Part of a small language model's weights.
Size: 13 layers, width 384, 4 heads of 96 (1 for keys and values), MLP 1536 ReLU, vocabulary 8192, 23.3M parameters.
Architecture: LayerNorm before each block, rotary positions, no biases in attention or MLP, attention and MLP in parallel.
Training: a variant of Muon for these matrices, 396M tokens, 6799 steps.
MLP neurons of a small language model. Each row is named by its layer, matrix (up: input weights) and neuron, and shows model dimensions 96-287. Each number is 128 + 24 x the weight over its row's rms, rounded and kept within 0 to 255. Numbers have three digits each.
Before each neuron's rows, "fires in" lists the words (lower case) most often at its 100 highest values on Wikipedia text that the model never trained on; "fires after" lists the tokens most often just before its 100 highest values on Wikipedia text that the model never trained on.

fires in: "as", "with", "so", "and", "an"
fires after: ",", " (", " k"
L4.up1382:137131120136129080140123086111153124136124118099152096156140099175164078154128162132143130131154116126115140174089123117079128160107159089172137146125175128099159117105117110121136114163130092126117141147115155144099141131047150142160131120108136116127104109145143092115130169088121118117112136104092109119082135119128117159133089152090152178113113146121131107111108142130121138134121147094094114140135126118116102135126146140110126102167110126105110075097082128080169121143103158133165156159120137154104114147122104066123121108183114136144105101117152119100136150100103130113

fires in: "which", "that", "website"
fires after: ",", "s", " ("
L5.up1029:153143137177090122097110100151130123139146161149130081152165126153081151116125169138143113137162102164103141140116105156139117158152144151134122099131148123153161166131156130119129114139136127109128132111121097166085108123135095131084102144135121153133117115124113137131143099137141128148137131093140111118092160116162168143134139146124146095123132106137148102126137160118148095134121155146106145102156122127133078150115089102084120085147120158127124122108122120115123099164130148131101106141099132160158165136156172093122120158121081143121127131173152123160170144206098148097

fires in: "who", "but", "and", "which", "few"
fires after: ",", ")", " a", " footballer"
L5.up700:114123169100169158124116123144117130132117088152097115133134150146162098146132152155130141119148149139118137111144115065123129144115181102122131174130134119143141155082129108154161071062138109149108150146150142119099114141114094142118147140153135117140140118109174111128083153129150132137073147178128096126108154096192119090116151070137124114151094055137125111136110131099165142119123135137132121096114145148130107151123111171127133140113140119144082141094122140129169134098104156101107156104097152110113143109146106121109152141132152129108129119157172156110151147116078112169

fires in: "as", "or", "also", "than", "of", "and"
fires after: " known", ",", " rather", " instead"
L5.up279:136105129090146077161104134124161139155171113103070105127139113106130116117139151147091149067135119128126140146107128109122094140135096112111118133123150121122169119153115126132121134121116115082107125085089154105107118101122127132091141149087128097131128160137114120115138177132114136172108118151133131091078116134129102137145134134120128173135092111172113116107096119156121125175068136097101113124146131130137098178135145152124117100152177114134115129137141123145128151115173103096155136119115130127097081104122121122130106109134141152153098093120122126099126133107157171115

fires in: "as", "but", "that", "and", "where"
fires after: ",", "s"
L7.up1289:168158132141049152125146140138122152134154130144142124116151110154122098118126112135134120129169122125081108152161133127128121115139172138114101080154183183149155164122074144140163112129179127164120149174126139108077094135121103138092143111134114132147163113156156089112101139130125163155166136112112095128134132099094130126153087140135113124122144095127123116128135152118142122102125167115147078105150148104131078078097171112142131086182132145140150126159102143121123107154109154184134131136139117130114150133117119097125119112148136135129119140127119113132153148113120136110

fires in: "where", "year", "later", "however", "while", "when"
fires after: ",", " same", " years", " that"
L5.up636:147148107164120127116132130159116138157114105149110076141122157155073134159137182131147137106091097123098112124104121163110138161121135096130101150147149118140136161133128143118131184143125140125147136101128088136115139169110144121054092155130160149115145134094134136136100138127186176115090136131104112124173115099128111154126139163157162116113087071127133110164124142129120121104130127076151113086146164097164112093146132128142136139069181124149141108121092127128137141142120157105130142143105108123175123144083114167125147128107117150126139101152145125082135145147149147093

fires in: "with"
fires after: ",", " ("
L4.up674:094157045109118160119127190131126157152104099124122097132138105147161111144129169149111118187100140128113175184127148100134107160134159132123117119116145131122169140113136141142128145140110115107134095130137142125125127144132166140115110149087111124107133120140148129113114117106146130103077145101143145120165123131080066114177104123073141159147124148159147074148106147105143139111148125145134130113130122091107115129145110128160131106110117142099073170106176142135118132179123119140106119122126112138177115133163176167116085138135100116146100095158148124092125115135112150093

fires in: "as", "and", "however", "or", "so", "but"
fires after: ",", ".", " well", " (", ";"
L7.up498:129133121101112114145167131132121145113148132136131091171128133165144097149195143110106113087104174156100140104089084110089139133137147103088110119126107094098128091143107086155124146155123076109156125099116125148140103093099133123105126133139145133102122139129118144187160109137142141193138154107138091105113117098096139122136175137126151141120119100148116143138138167123133102152148154121170130076145146109156115137106151115132099148156168108087136124117118153106143115171166093106125134120137162152169132164069151116151130106137160145137123107145090133126165111103099139089

fires in: "of", "starred"
fires after: " one", " member", " star"
L5.up430:108114123154120114128154101153139165125158138143153148141113133120140097116171061144139136169059116113108109137128113145128110108126110136114115127122121135114105088136112109140146112157179155114128134139160128134122150124111127123122104122117110128125137133145120096141125119151141120121098111171097154088124138132087081159112083095103101086099110134128181091135141138119133134134113118159116158166113078144151099115122070131139159101152146151151117167134138133129112158135134153124138164077124121138146122113106131124158104097111128123127106114098100151129106114150116140129

fires in: "he", "mccusker", "miller", "li", "adams", "it"
fires after: ".", ",", "\n\n", "\n", "M"
L8.up1293:131059085128123160108137127124112138137093150094091136131125133111096084109107133106142108139105141139119100113149166160142152138144164123101138078113142116118119131152097131086126142109128148135128186129161115153128119149142134116109101134154140122109145110155133146129104126179095128184107083099171172096103085173139117138118130125094143137142100102140159135120110136173141154097130120112147129121112153113156122124124152136133127141126153090151158166111155154164106159155122140092157117133169162100123141121111144130129159153149103145109122092143145187153122129117089107133

fires in: "of", "well", "1", "0", "they", "between"
fires after: " as", " one", "–", " Most"
L7.up1348:132111189134133111117123116162136127140158108097122135135102140101100128119158127117152109177119135122158090136083090127141134150125159139135102090074120098112115114118076087120137123121139114146122094159104086155131130145138168155086145118112179162146129126126108171096170136131104099097112139143108152125089138121086124137141094093093090136137151138138136134137123166154115145124094088114088170136140167123167141123145138150142135156107189143143111114129075100136124174137127145152119165175115136119131125114148134102153151142146113130122110133118136133106080118098100135091

fires in: "of", "constitution", "pentax", "qualify"
fires after: " one", "-", " constitu", "=", " Pen"
L4.up1098:157109070095077139159067142155138148121136134115114115125144151105113087118138142120110123143149121152123118167130152128130152115163182126093132115147134084097138100120160085135158091177150121179134142159155141158108121146168145125122164122172116119147120094082117123145117125106159125113164120144133098117080109125133099134122102106149140144144097117106111135104135118164093083136134112064150140145102123174117099125130118112132108128181130083113083097129108127175162158124120145151166136092115160164164128133151138123103137120157123125126120116119108172140100153153110125115

fires in: "this", "first", "next", "new", "second"
fires after: " the", " The", ".", " of", "The", " to"
L8.up127:128134154099148162124159148150119120139087151115135152130151089122163136146122148154134135136119108109133156153127116116154122107124115134103123144167168138118131123111115149131151089084171131139131146134102122163120122140109147127147108130140130122140140072137089143146098139102134116175119127124145142146135143136127183108069153138080132127095127109152108113119139138130169136128131115093111129119094111178119183158130124105158172116118101153099135076158093140132120171122112109119135108181120090099177125128141124112141133180155098080134142154101147106176133142084120141106